Weights of a small transformer language model.
Size: width 192, 3 heads of 64, MLP 768 tanh GELU, vocabulary 8192, 9.34M parameters.
Training: a variant of Adam for these matrices, 142M tokens, 8637 steps.
MLP neurons of a small language model. Each row is named by its layer, matrix (up: input weights) and neuron, and shows model dimensions 96-191. Each number is 50 + 15 x the weight over its row's rms, rounded and kept within 0 to 99.
After each neuron's rows, "fires in" lists the words (lower case) most often at its 100 highest values on Wikipedia text that the model never trained on. A number after a token or word is its count.

L3.up81:36 40 55 41 54 55 73 32 22 38 45 24 45 35 53 65 29 55 50 72 29 38 71 47 28 47 80 59 52 46 27 53 26 40 48 45 64 56 39 32 58 74 36 78 35 64 57 32 38 85 63 57 36 69 71 27 41 68 30 64 66 62 48 22 81 20 63 45 54 30 39 99 49 60 44 47 47 46 35 53 21 59 37 51 31 51 18 52 50 33 52 16 48 39 80 42
fires in: "he" 27, "she" 17, "sheela" 5, "hbo" 4, "2022" 4

L4.up364:54 14 51 53 49 19 77 96 46 38 54 66 39 63 86 43 53 52 67 60 46 44 64 43 45 49 42 54 12 52 63 62 68 40 42 49 55 55 72 47 58 32 80 59 73 54 52 51 82 31 58 58 27 54 53 44 60 62 40 32 57 69 73 67 83 62 41 24 49 42 46 56 51 38 99 53 41 46 53 50 57 30 24 72 68 62 43 51 38 49 52 57 55 15 42 50
fires in: "time" 34, "years" 18, "votes" 10, "population" 8, "utc" 5

L2.up476:55 82 47 55 42 48 49 49 52 53 55 41 55 51 55 48 54 18 59 42 62 38 09 34 56 40 57 58 61 55 66 56 57 27 61 68 49 08 46 55 49 53 61 69 49 50 51 45 54 29 65 42 36 47 53 55 34 47 39 59 49 44 46 86 75 59 41 63 45 54 39 45 34 51 57 49 74 59 71 13 49 46 41 69 00 46 40 61 76 43 54 53 55 00 78 47
fires in: "john" 31, "when" 24, "david" 8, "henry" 6, "francis" 5, "mary" 4

L2.up406:33 49 49 28 72 43 37 32 27 49 54 48 59 34 40 54 77 42 23 60 58 55 84 46 33 58 77 68 79 38 41 43 34 23 22 24 42 33 55 70 48 42 25 62 42 36 51 35 50 68 63 37 71 50 89 55 20 55 48 65 43 54 52 42 57 37 53 47 51 55 64 50 49 59 14 48 62 71 62 46 41 39 51 47 52 49 43 44 67 51 52 19 30 46 59 41
fires in: "and" 100

L7.up493:57 26 55 52 57 40 44 52 32 46 47 77 38 68 44 56 40 44 39 08 30 32 68 66 46 65 56 71 68 58 48 51 58 21 52 43 79 45 54 45 30 54 28 58 62 25 47 53 25 41 58 28 72 31 57 62 24 50 40 33 49 15 46 60 52 30 56 47 29 38 38 44 53 55 40 79 53 63 46 48 72 63 74 22 39 56 49 57 29 54 46 41 51 44 53 42
fires in: "a" 91

L7.up132:10 64 51 29 46 58 46 36 28 51 21 61 70 56 49 48 75 55 24 49 69 49 55 49 44 67 56 31 49 29 34 52 29 24 20 45 42 18 60 52 49 53 56 63 58 54 53 45 56 41 64 30 32 56 32 56 38 36 37 46 55 61 33 48 46 38 62 43 72 76 57 97 58 45 56 55 60 78 57 56 17 39 52 39 56 50 67 62 28 43 64 52 34 49 65 41
fires in: "who" 35, "where" 31, "how" 9, "that" 9, "whom" 5, "which" 5

L12.up322:65 79 66 31 51 65 31 50 51 37 57 55 52 45 49 65 54 48 13 44 54 25 28 55 51 64 42 27 64 41 35 25 46 42 29 67 57 39 42 56 54 40 50 53 30 73 59 39 65 55 64 23 67 53 72 59 19 68 68 64 58 45 49 41 35 30 60 55 57 54 40 79 54 39 42 46 52 55 47 79 39 54 66 61 49 48 27 38 27 53 56 26 33 42 52 40
fires in: "in" 36, "from" 20, "by" 8, "1" 5, "on" 4

L7.up263:46 39 44 39 58 45 50 28 47 55 43 69 46 49 35 36 38 12 30 41 61 65 39 66 22 79 88 58 56 57 48 59 47 46 49 48 54 68 61 71 62 53 65 52 37 54 34 66 42 40 65 39 53 48 47 50 03 72 75 50 46 35 37 42 67 31 57 57 35 44 61 52 53 78 38 67 51 69 72 60 46 42 73 55 36 53 41 39 46 45 49 38 25 67 80 36
fires in: "this" 59, "the" 19, "he" 9, "it" 6

L7.up384:54 64 48 19 59 38 24 29 30 48 76 54 70 67 34 69 81 46 44 69 56 26 57 36 34 55 73 47 61 28 54 48 29 65 32 44 31 47 67 83 49 50 41 50 39 26 74 43 52 56 50 44 72 43 68 46 34 60 41 81 55 60 27 63 58 34 55 53 36 41 85 40 53 88 42 57 53 68 67 55 53 55 66 50 39 31 44 38 45 44 37 27 23 33 43 45
fires in: "the" 27, "new" 12, "british" 8, "western" 6, "american" 5, "news" 4

L7.up10:29 68 49 39 44 77 52 78 35 36 42 49 75 42 46 56 55 34 29 67 85 66 49 59 43 45 46 36 66 38 23 28 10 62 41 45 42 24 73 69 55 45 79 55 34 71 53 32 53 35 52 24 38 51 42 43 51 73 42 43 48 60 60 54 21 25 50 63 64 85 46 77 54 52 52 41 60 50 48 64 26 22 25 40 51 37 51 30 60 37 59 40 61 60 59 48
fires in: "that" 35, "where" 19, "because" 12, "though" 7, "although" 7, "whom" 5

L10.up361:46 57 41 27 56 50 55 38 41 56 45 41 60 72 44 47 39 49 67 60 49 57 36 56 53 76 54 57 26 49 41 59 40 60 40 34 56 66 48 64 69 57 46 59 32 75 35 50 31 77 54 53 45 36 59 26 36 49 77 64 54 40 44 57 44 47 58 41 45 76 38 32 57 56 53 46 81 54 50 51 27 55 56 54 44 42 49 61 60 18 53 45 58 59 55 36
fires in: "had" 11, "as" 11, "can" 10, "to" 8, "with" 6, "could" 6

L10.up148:38 53 69 45 36 41 44 63 45 62 38 31 39 41 54 34 39 34 13 57 62 56 62 61 47 89 30 32 81 51 36 51 45 41 57 56 78 47 48 40 70 33 33 52 86 61 45 65 53 37 72 75 39 46 49 54 53 61 49 39 71 46 30 62 72 42 61 47 42 56 49 38 54 47 23 34 27 37 17 63 41 63 61 28 78 48 44 43 38 53 44 54 44 45 31 37
fires in: "no" 40, "there" 9, "ten" 6, "per" 5, "little" 4

L7.up619:74 60 54 35 26 67 43 56 48 47 54 63 55 46 35 45 49 55 51 53 49 23 55 71 39 52 41 34 68 46 48 36 48 66 68 58 67 41 66 35 57 40 44 45 69 68 62 58 25 58 53 32 50 59 46 49 41 41 77 57 53 68 49 09 53 47 51 54 57 53 65 44 61 69 36 73 40 30 47 64 49 55 68 71 34 58 28 35 19 38 49 33 21 72 28 44
fires in: "of" 67, "at" 8

L3.up555:30 20 72 23 48 79 79 67 65 49 56 22 77 35 72 69 62 83 35 47 64 61 43 40 51 42 25 55 37 25 25 66 48 35 43 74 45 45 56 52 30 45 46 52 62 36 43 54 22 52 47 43 66 64 36 55 38 57 47 62 39 42 46 49 53 52 41 43 51 52 83 49 41 67 21 39 40 38 49 64 36 63 50 59 54 46 52 75 18 66 62 52 81 61 23 59
fires in: "other" 23, "him" 8, "own" 7, "end" 7, "latter" 5

L12.up82:32 37 30 27 76 29 42 32 59 03 55 58 44 29 43 36 55 55 58 66 60 52 32 43 62 90 63 49 77 25 63 55 30 65 63 55 78 43 41 51 55 33 59 46 76 49 63 68 10 38 65 35 49 55 37 42 55 46 65 49 51 46 49 62 45 62 47 61 27 42 63 59 56 56 27 50 40 38 59 78 61 34 73 44 54 29 48 34 43 38 37 42 53 69 36 27
fires in: "the" 21, "most" 11, "had" 10, "hold" 7, "their" 7

L4.up59:17 57 46 48 61 93 52 67 47 54 58 76 87 46 61 48 65 43 62 70 48 25 61 52 51 59 36 42 45 50 46 54 59 47 50 35 30 46 14 50 51 30 27 48 46 56 52 53 26 51 57 52 53 54 41 40 61 69 41 41 43 65 39 69 73 49 52 26 53 49 67 50 53 49 78 61 47 38 44 52 33 49 28 44 37 57 45 70 44 52 64 44 58 41 34 53
fires in: "which" 38, "two" 34, "several" 8

L3.up287:58 39 67 33 50 60 59 32 59 44 49 28 97 36 65 71 68 72 33 90 35 44 51 39 52 54 42 86 65 39 30 39 52 45 36 56 60 40 27 49 39 46 62 38 70 50 73 71 34 44 37 32 70 61 56 68 78 73 53 68 53 30 16 56 45 47 49 51 46 49 63 44 42 46 35 60 65 53 44 53 45 49 49 86 39 66 55 56 46 54 60 40 30 62 34 59
fires in: "united" 36, "other" 28, "later" 8

L7.up423:37 64 52 42 37 52 45 43 37 48 28 46 71 53 42 53 35 57 42 52 67 60 63 71 62 50 48 56 74 33 30 08 24 35 36 39 34 39 71 60 49 25 64 60 47 46 35 40 41 46 49 42 57 53 58 54 46 49 53 42 58 66 40 53 30 34 54 57 65 78 31 44 56 46 47 53 53 70 49 76 16 43 54 38 37 49 67 38 38 42 75 55 40 73 55 38
fires in: "where" 41, "but" 19, "how" 11, "when" 7, "and" 4

L3.up628:73 39 62 58 34 61 58 73 65 68 57 71 31 40 26 32 56 18 60 48 62 56 40 70 47 64 52 51 70 41 46 45 50 46 53 49 59 60 49 72 52 27 49 55 44 37 48 57 27 66 52 25 44 63 31 64 45 38 70 61 41 45 34 41 37 45 59 33 64 66 58 28 49 40 11 53 55 60 59 58 47 49 54 90 44 47 24 42 47 40 55 40 33 56 39 36
fires in: "in" 16, "due" 12, "into" 12, "took" 10, "about" 7, "on" 7

L11.up111:44 34 49 43 52 59 43 29 11 38 44 66 27 47 57 50 45 28 43 63 34 53 41 42 44 78 52 52 45 53 43 36 58 25 60 26 62 59 32 59 46 69 25 41 57 60 64 41 42 43 61 32 42 53 68 71 38 47 53 32 54 38 43 35 63 10 62 37 45 45 35 53 53 52 36 68 48 41 52 57 65 61 51 40 64 54 60 61 58 43 49 28 58 67 77 45
fires in: "he" 78, "the" 9

L10.up124:48 29 43 28 54 06 29 64 45 27 70 70 32 55 58 22 48 41 36 55 48 51 49 45 50 78 44 71 53 57 69 41 41 55 59 41 67 68 39 50 49 71 53 52 65 34 44 52 37 90 56 34 29 28 57 46 54 50 44 44 55 36 63 57 50 36 47 52 37 31 40 49 42 74 13 44 59 43 53 58 72 64 79 49 49 30 60 44 66 46 60 51 43 61 56 37
fires in: "and" 36, "to" 10, "a" 9, "for" 5, "s" 5, "of" 4

L4.up18:85 43 53 45 38 46 61 52 50 38 65 58 36 35 38 34 54 50 63 40 51 41 44 48 41 37 78 56 53 68 67 23 55 56 70 55 63 49 54 39 48 37 52 44 49 26 60 51 61 59 48 16 48 40 50 89 30 51 62 62 47 39 60 39 48 33 52 72 48 39 39 52 42 56 18 57 60 47 58 58 70 44 57 49 31 44 46 48 43 30 59 38 48 60 24 46
fires in: "in" 84, "of" 7

L4.up314:55 28 47 57 55 52 63 73 36 56 72 53 79 33 68 45 43 30 67 07 51 74 48 61 52 46 42 77 30 50 61 52 55 50 58 55 73 29 71 71 53 36 49 48 52 57 46 53 54 59 60 47 48 60 59 47 47 70 46 99 46 73 37 61 65 68 53 56 55 23 65 55 54 55 68 50 37 39 28 39 69 17 36 36 38 56 74 80 46 52 69 47 53 43 73 49
fires in: "which" 95

L10.up224:16 54 46 39 54 24 52 45 62 58 53 71 57 43 51 24 38 36 40 27 60 51 71 92 62 73 27 48 54 60 33 56 53 54 30 50 69 61 45 38 41 56 48 49 72 44 57 53 45 57 61 17 60 42 36 60 56 42 70 50 47 19 27 46 42 43 55 43 54 67 45 47 52 63 23 79 61 72 46 29 43 18 57 17 68 65 53 83 53 28 50 45 45 64 83 40
fires in: "a" 30, "per" 8, "short" 6, "next" 5, "shortly" 4

L3.up745:52 42 50 67 53 58 63 18 44 33 49 30 75 51 52 83 55 71 76 71 23 24 57 46 28 56 40 87 50 50 34 34 80 39 30 48 45 67 28 47 59 38 51 29 84 49 70 48 13 47 41 38 49 49 47 80 79 68 51 32 64 17 38 64 54 24 46 57 42 34 56 30 53 60 50 74 66 46 39 68 40 53 51 65 57 76 51 65 55 43 47 33 41 46 50 46
fires in: "part" 29, "same" 9, "due" 9, "anthem" 4

L5.up454:62 86 55 60 61 64 66 66 44 48 46 62 70 16 65 53 62 55 56 63 58 81 09 53 59 59 40 42 50 39 56 73 46 35 39 57 29 41 37 56 58 49 46 76 19 48 35 44 10 58 46 50 57 43 36 51 53 63 41 80 47 49 36 23 57 47 47 46 81 61 54 39 46 85 36 51 22 46 63 36 42 34 71 64 47 32 49 28 57 56 47 50 48 46 28 48
fires in: "is" 23, "event" 12, "site" 7, "mission" 5, "quarterfinals" 5, "born" 4

L2.up186:24 59 50 38 49 65 53 21 34 49 46 65 58 44 61 44 62 60 40 62 47 48 56 54 19 67 72 31 64 37 39 53 39 21 28 38 48 45 26 57 72 46 40 90 40 56 72 41 56 75 59 20 39 66 30 51 23 38 45 39 56 73 68 46 59 40 66 42 71 54 38 72 47 38 49 43 57 79 57 43 05 56 61 59 53 56 49 40 48 26 52 38 35 45 52 35
fires in: "who" 75, "that" 19, "whom" 5

L2.up84:61 66 36 61 23 66 79 34 49 29 40 41 22 65 61 70 44 45 42 50 46 66 29 35 49 43 54 47 44 33 57 57 32 62 62 70 55 47 60 21 63 35 53 50 72 50 78 40 58 98 50 53 40 39 58 30 44 27 64 41 70 62 77 40 68 64 55 27 58 72 20 43 63 39 51 35 40 40 48 49 08 56 46 54 55 40 41 28 29 31 49 47 64 45 27 50
fires in: "at" 61, "attended" 7, "brought" 6, "put" 5, "announced" 5, "asked" 4

L10.up326:49 64 39 36 60 40 45 52 24 54 64 83 28 62 35 42 25 35 43 58 70 51 59 67 39 42 65 54 53 47 51 57 40 64 67 39 30 65 82 67 66 65 46 36 50 41 42 53 29 53 52 48 38 50 63 72 41 57 40 52 45 43 44 71 64 27 55 45 34 43 22 50 60 65 66 28 43 13 49 56 35 40 68 89 57 29 30 08 52 31 62 40 61 52 44 45
fires in: "to" 30, "of" 19, "about" 4

L14.up133:43 34 59 50 74 49 23 59 22 44 65 60 39 47 31 38 54 45 50 27 46 53 44 64 49 58 49 68 59 75 45 46 57 17 38 56 59 71 66 52 42 44 09 56 36 57 44 38 33 67 57 35 57 66 34 38 27 61 33 60 53 39 50 10 54 48 50 39 58 53 30 52 54 41 46 68 47 63 80 48 62 52 61 39 55 50 53 39 51 28 49 49 51 47 69 50
fires in: "a" 51

L2.up319:47 39 55 22 53 72 46 51 62 61 36 72 61 26 47 40 46 16 48 13 31 20 62 48 49 73 75 54 57 34 59 58 57 58 47 43 45 50 34 74 54 21 24 68 61 41 50 63 51 59 69 26 62 51 41 67 28 61 57 58 41 16 53 46 54 41 65 51 47 81 63 70 64 74 20 80 46 65 47 49 43 54 62 62 64 67 53 54 46 36 55 58 34 42 36 36
fires in: "is" 88

L11.up150:54 44 38 29 59 44 28 47 45 39 54 76 65 38 48 60 40 38 62 58 54 47 43 59 59 50 64 61 68 39 38 61 43 37 59 38 59 63 48 31 47 18 34 67 38 45 61 28 59 50 53 49 76 53 80 84 30 66 49 53 33 22 82 42 55 40 53 56 63 55 44 50 47 27 18 49 42 52 69 69 52 59 74 37 53 27 31 17 42 50 59 17 39 48 34 46
fires in: "and" 32, "of" 16, "in" 13, "the" 8, "indian" 6, "or" 5

L6.up412:24 14 59 43 54 45 52 48 54 67 62 43 30 42 54 58 44 37 56 33 38 28 52 44 50 75 48 40 57 54 41 50 45 82 44 37 82 57 54 43 27 77 70 72 66 59 53 34 57 51 53 58 79 64 56 35 50 24 36 41 52 52 45 77 82 51 41 32 38 47 54 51 60 19 47 24 42 46 53 49 68 57 54 73 73 72 42 39 50 86 41 59 51 51 51 60
fires in: "river" 19, "team" 18, "are" 8, "club" 7, "group" 7

L2.up179:67 36 41 26 63 58 65 52 33 48 58 66 50 45 39 55 79 78 32 58 66 43 54 49 42 33 60 54 75 34 46 44 31 52 42 51 50 35 73 48 49 48 42 31 42 40 50 33 60 75 56 37 92 53 91 46 27 28 62 85 20 52 59 41 50 43 44 58 49 70 43 49 40 64 18 42 56 74 62 55 53 32 58 40 42 26 62 21 67 37 49 10 31 57 45 51
fires in: "and" 100

L11.up174:34 48 55 50 47 69 53 45 38 44 48 43 31 43 48 35 44 23 53 64 43 47 42 77 38 56 45 65 42 53 39 70 30 48 52 50 81 55 57 61 83 44 56 49 34 64 63 63 31 66 69 39 37 55 50 49 29 65 45 73 61 64 49 38 68 18 61 51 53 72 45 57 53 52 28 39 27 36 62 92 69 52 31 56 65 43 46 29 11 64 46 28 36 51 70 49
fires in: "the" 27, "he" 15, "it" 12, "his" 10, "she" 5

L10.up465:34 65 53 52 47 48 43 58 22 53 53 68 22 28 48 38 50 38 37 42 80 25 54 76 58 69 69 29 77 49 52 21 39 19 58 52 52 83 56 49 62 35 35 40 45 73 82 43 64 44 64 38 34 32 66 42 66 56 57 32 43 41 31 51 55 25 58 37 60 49 46 57 63 62 15 57 11 63 47 46 48 80 64 52 65 22 27 49 46 39 54 56 55 65 42 41
fires in: "no" 44, "ten" 5, "one" 4

L5.up630:25 64 41 44 72 80 20 40 56 55 47 61 44 61 39 52 39 00 29 51 59 55 60 60 51 68 63 71 50 18 58 46 30 39 57 46 35 36 77 65 48 19 29 55 60 37 46 52 47 70 54 28 92 22 52 70 18 42 52 32 39 50 41 66 40 45 55 27 37 68 44 22 50 64 58 46 73 53 53 64 12 59 44 54 45 54 46 73 41 49 36 60 47 42 46 48
fires in: "most" 12, "were" 9, "more" 8, "being" 8, "went" 7, "already" 6

L12.up505:38 59 48 38 72 45 42 72 51 59 58 69 29 30 36 23 54 51 38 48 40 44 66 51 49 83 62 45 65 57 49 45 49 58 68 34 72 61 62 55 13 73 25 49 50 54 41 67 23 69 68 16 46 44 46 59 39 67 70 37 45 20 39 35 48 25 53 51 36 41 40 78 50 38 38 47 30 68 55 58 27 73 72 55 39 42 41 55 50 44 51 32 30 65 66 27
fires in: "a" 27, "in" 26

L7.up29:62 32 66 41 29 56 53 55 51 50 62 65 33 30 35 29 81 42 46 36 73 52 50 32 32 59 62 37 37 36 66 65 53 59 57 43 58 49 32 73 56 21 83 51 54 48 45 58 33 62 43 09 75 71 21 39 52 51 77 74 49 48 62 45 29 62 59 54 61 56 56 69 47 68 13 45 27 65 60 46 49 38 66 76 69 40 23 24 52 10 47 35 24 57 32 48
fires in: "of" 73, "in" 11, "from" 5

L3.up5:35 72 71 30 63 68 43 37 52 40 55 27 41 48 44 79 53 49 00 57 42 52 43 41 67 48 53 44 48 56 26 60 45 53 49 57 21 74 52 46 49 43 59 27 57 34 61 42 65 46 49 36 59 52 59 57 53 66 57 88 74 35 30 44 47 45 41 39 56 80 44 65 33 53 22 53 66 64 70 42 38 43 36 41 43 34 51 51 26 53 18 42 51 82 38 49
fires in: "him" 24, "later" 9, "genus" 7, "loan" 6, "eastern" 5

L7.up65:25 49 59 50 57 62 55 47 67 50 21 23 42 54 74 44 63 19 35 76 65 62 70 47 32 72 45 55 47 41 49 34 34 31 31 38 52 36 62 51 58 38 48 49 60 61 40 54 30 34 60 47 52 28 38 45 58 78 32 34 57 44 66 23 25 32 57 60 32 63 64 44 54 75 46 50 77 42 33 55 33 39 54 46 73 44 32 56 48 58 57 54 42 58 63 40
fires in: "not" 21, "most" 13, "more" 10, "once" 5, "never" 5

L10.up716:10 53 53 28 55 53 49 36 27 37 42 47 58 30 45 57 40 65 42 41 49 60 57 42 34 51 50 50 42 32 21 61 42 86 50 59 74 45 51 59 60 66 51 61 20 63 65 14 08 75 43 38 38 44 41 27 73 84 63 72 48 50 53 62 28 43 52 64 57 99 61 66 53 52 47 34 69 47 60 56 51 50 48 28 51 42 52 31 50 53 38 25 43 41 47 36
fires in: "which" 26, "that" 22, "and" 20, "it" 9, "she" 5

L3.up21:72 70 59 54 61 46 27 48 26 39 46 47 35 63 36 58 77 71 42 43 54 46 37 33 51 44 55 74 44 44 40 48 29 68 29 47 52 36 77 60 47 56 21 52 40 28 64 26 76 53 58 49 64 15 83 55 36 67 50 69 59 54 51 46 46 57 50 59 60 41 72 38 53 80 34 38 49 70 58 61 76 55 78 45 41 39 50 52 27 77 59 46 49 29 31 53
fires in: "american" 34, "english" 9, "russian" 8, "british" 8, "australian" 7

L6.up437:37 57 41 49 47 73 14 67 36 53 47 40 61 40 69 32 60 48 64 66 36 47 50 63 51 61 41 54 47 57 32 40 55 22 45 86 41 28 45 42 59 38 53 19 50 38 45 43 75 52 48 28 61 23 69 49 55 74 49 49 57 58 51 70 45 34 52 31 82 64 46 35 37 50 47 59 43 48 25 36 51 13 00 51 42 50 57 25 30 38 31 47 41 61 57 53
fires in: "also" 66, "both" 8

L3.up280:69 40 53 32 44 55 50 50 46 38 39 47 34 51 55 74 61 82 58 44 58 36 49 50 49 54 63 30 41 36 45 43 35 58 49 39 61 54 79 47 51 42 43 59 68 38 48 56 28 99 67 37 67 51 29 57 32 55 46 97 62 52 56 33 50 59 60 58 53 48 50 52 61 68 45 66 42 50 63 42 11 47 62 54 70 43 45 28 22 34 47 53 45 55 35 32
fires in: "was" 19, "played" 14, "took" 13, "at" 13, "attended" 9, "received" 8

L4.up381:52 22 59 58 61 66 50 62 62 49 65 52 74 52 40 54 43 53 45 52 45 60 54 40 47 55 35 77 32 52 45 39 51 57 48 44 23 65 72 80 47 06 38 37 47 60 43 57 14 47 54 48 47 63 35 42 45 56 49 36 44 77 69 55 42 44 52 67 68 39 93 56 56 46 53 44 38 54 41 58 74 35 21 30 63 51 15 41 54 55 38 47 51 00 69 51
fires in: "which" 55, "these" 20, "utc" 5

L12.up590:06 34 57 33 57 34 44 65 21 52 50 74 43 39 50 68 68 38 40 41 56 36 61 64 46 89 50 43 55 58 31 59 53 22 75 38 69 61 53 57 61 39 33 50 55 65 29 50 18 62 63 20 38 41 27 70 32 58 38 62 65 38 22 49 32 29 54 33 55 54 43 64 57 54 44 73 50 63 46 61 47 53 76 16 42 51 61 46 53 27 48 27 30 23 80 30
fires in: "a" 44, "would" 19, "could" 6

L10.up619:25 57 50 45 41 55 26 66 57 49 11 62 54 63 57 59 73 24 58 53 55 58 76 47 50 69 52 47 69 31 47 53 42 31 37 28 67 44 56 47 92 53 38 60 61 64 42 50 15 55 43 39 67 27 52 51 50 59 46 37 63 46 71 48 59 41 56 58 55 94 54 42 56 64 53 59 74 26 11 24 15 53 53 51 66 54 70 61 46 28 49 53 67 52 55 36
fires in: "as" 40, "than" 8, "once" 4

L3.up145:34 37 40 41 48 54 54 36 45 43 56 59 57 88 35 45 57 21 29 61 53 23 62 58 26 72 65 53 72 24 41 55 33 31 07 49 73 42 40 46 50 61 47 88 38 49 52 55 43 48 61 37 41 62 30 51 34 38 46 48 67 50 45 54 52 48 67 14 59 48 60 35 45 55 36 44 26 83 45 35 37 65 55 49 49 50 57 60 53 43 49 48 30 24 49 42
fires in: "where" 46, "had" 19, "which" 18

L6.up310:49 47 49 81 54 58 67 58 37 48 52 48 30 36 56 39 63 63 71 52 49 29 27 62 66 39 67 64 57 57 53 59 44 70 46 03 74 58 60 58 46 49 57 19 58 64 39 62 66 53 70 47 30 44 28 20 22 13 64 28 61 56 62 67 96 60 47 80 43 37 62 48 68 41 51 36 51 55 47 46 48 46 82 20 59 58 54 42 50 50 60 64 63 39 65 60
fires in: "who" 44, "group" 9, "indian" 5

L2.up694:65 59 48 92 59 57 71 56 51 50 45 45 46 44 50 62 52 47 80 45 48 35 59 64 28 49 65 78 63 61 56 39 63 70 37 52 44 70 86 44 60 38 67 16 71 63 76 42 25 41 43 52 46 40 42 52 44 84 39 42 35 54 32 40 65 41 45 39 37 74 61 56 39 55 31 57 43 57 38 37 32 36 34 39 62 47 24 58 45 18 37 45 25 52 64 40
fires in: "which" 64, "total" 10, "also" 7, "well" 5

L7.up296:75 49 48 38 52 34 59 83 41 49 70 71 62 52 05 52 58 64 45 37 38 60 72 48 61 44 61 58 48 48 50 42 48 47 56 57 68 59 61 66 44 33 45 56 15 37 53 34 49 69 57 37 49 46 73 47 32 64 36 58 46 39 50 71 20 46 59 54 71 63 40 67 44 52 36 44 55 67 69 86 55 54 65 71 26 55 30 28 42 40 46 10 36 51 30 51
fires in: "in" 89

L7.up20:51 52 38 44 40 76 50 39 49 50 55 52 43 46 55 54 64 51 43 58 28 47 56 29 39 82 39 57 45 70 41 44 77 48 62 38 56 31 41 29 45 52 50 17 59 39 51 32 55 65 36 50 50 71 54 66 74 71 42 72 36 43 40 54 34 28 37 40 66 61 56 16 26 14 46 43 59 48 54 62 37 00 47 34 31 55 43 39 42 70 42 75 45 63 60 52
fires in: "both" 23, "also" 11, "active" 7, "mainly" 6, "title" 6, "very" 5

L12.up353:41 30 49 42 50 75 48 48 54 41 13 63 55 44 58 67 56 26 60 57 45 30 59 64 47 70 71 42 26 32 36 41 48 34 35 50 47 33 62 55 61 50 34 69 39 45 49 57 48 46 79 47 61 63 46 74 35 66 44 35 53 42 58 37 35 34 44 67 30 52 94 36 57 45 55 67 54 49 71 80 28 68 43 40 63 62 59 71 32 60 53 45 53 45 36 46
fires in: "most" 32, "first" 13, "more" 11, "only" 10, "highly" 4

L3.up701:31 73 72 45 48 55 69 47 20 42 52 40 48 72 71 83 38 44 58 77 75 32 76 54 45 47 51 48 46 26 18 43 21 71 47 44 25 52 81 70 51 61 33 56 21 61 77 29 44 59 58 73 28 43 74 40 51 36 65 70 47 64 24 81 57 50 52 53 60 56 55 27 62 51 61 45 35 41 49 48 31 50 20 52 61 33 57 40 40 52 58 56 37 29 34 49
fires in: "music" 20, "they" 17, "singles" 6, "software" 5, "engineering" 5

L2.up698:25 34 57 34 64 63 56 10 17 38 32 36 38 22 66 58 52 71 48 64 38 54 58 85 35 56 86 44 66 59 17 53 51 29 48 41 32 42 45 43 51 59 27 63 38 59 54 46 57 60 75 50 36 52 70 48 26 41 48 52 43 53 39 44 75 07 63 34 51 48 38 67 55 61 58 53 38 68 47 46 27 56 71 59 39 64 54 51 42 29 44 13 48 50 88 47
fires in: "she" 32, "they" 26, "he" 12, "sheela" 5

L10.up363:66 34 49 35 40 42 43 62 48 39 57 90 42 26 52 42 59 57 42 15 63 47 45 44 49 51 74 57 42 50 54 39 43 45 43 40 55 71 36 58 44 71 51 56 46 20 45 54 52 59 53 26 73 43 61 62 50 56 64 58 60 33 63 18 33 31 55 64 45 43 59 74 49 57 27 50 53 64 46 82 63 39 70 63 39 25 33 27 46 44 70 17 45 64 44 41
fires in: "in" 41, "on" 25, "from" 23, "of" 5

L4.up315:44 22 45 48 52 51 59 38 86 55 67 31 67 62 68 48 35 92 59 38 35 27 49 34 35 62 57 64 41 40 49 73 65 63 27 50 80 48 42 39 39 40 31 60 57 35 41 58 29 60 41 45 50 57 46 71 69 14 13 20 49 52 40 53 25 29 45 46 62 54 53 30 54 46 58 55 50 46 36 64 24 53 96 64 40 65 46 50 91 54 41 54 65 54 44 59
fires in: "same" 22, "new" 13, "part" 7, "season" 5, "one" 5

L14.up44:47 39 55 46 31 68 73 55 11 46 44 58 69 66 59 61 56 46 23 32 53 57 29 44 36 44 68 40 45 35 52 48 38 46 70 37 56 26 53 45 61 70 39 37 63 45 52 64 10 47 23 36 57 58 41 65 38 38 53 47 59 48 72 47 36 31 51 23 27 22 89 65 52 44 59 36 39 57 30 63 60 31 68 65 48 57 23 09 36 46 62 37 48 69 74 40
fires in: "of" 42, "always" 5, "residues" 5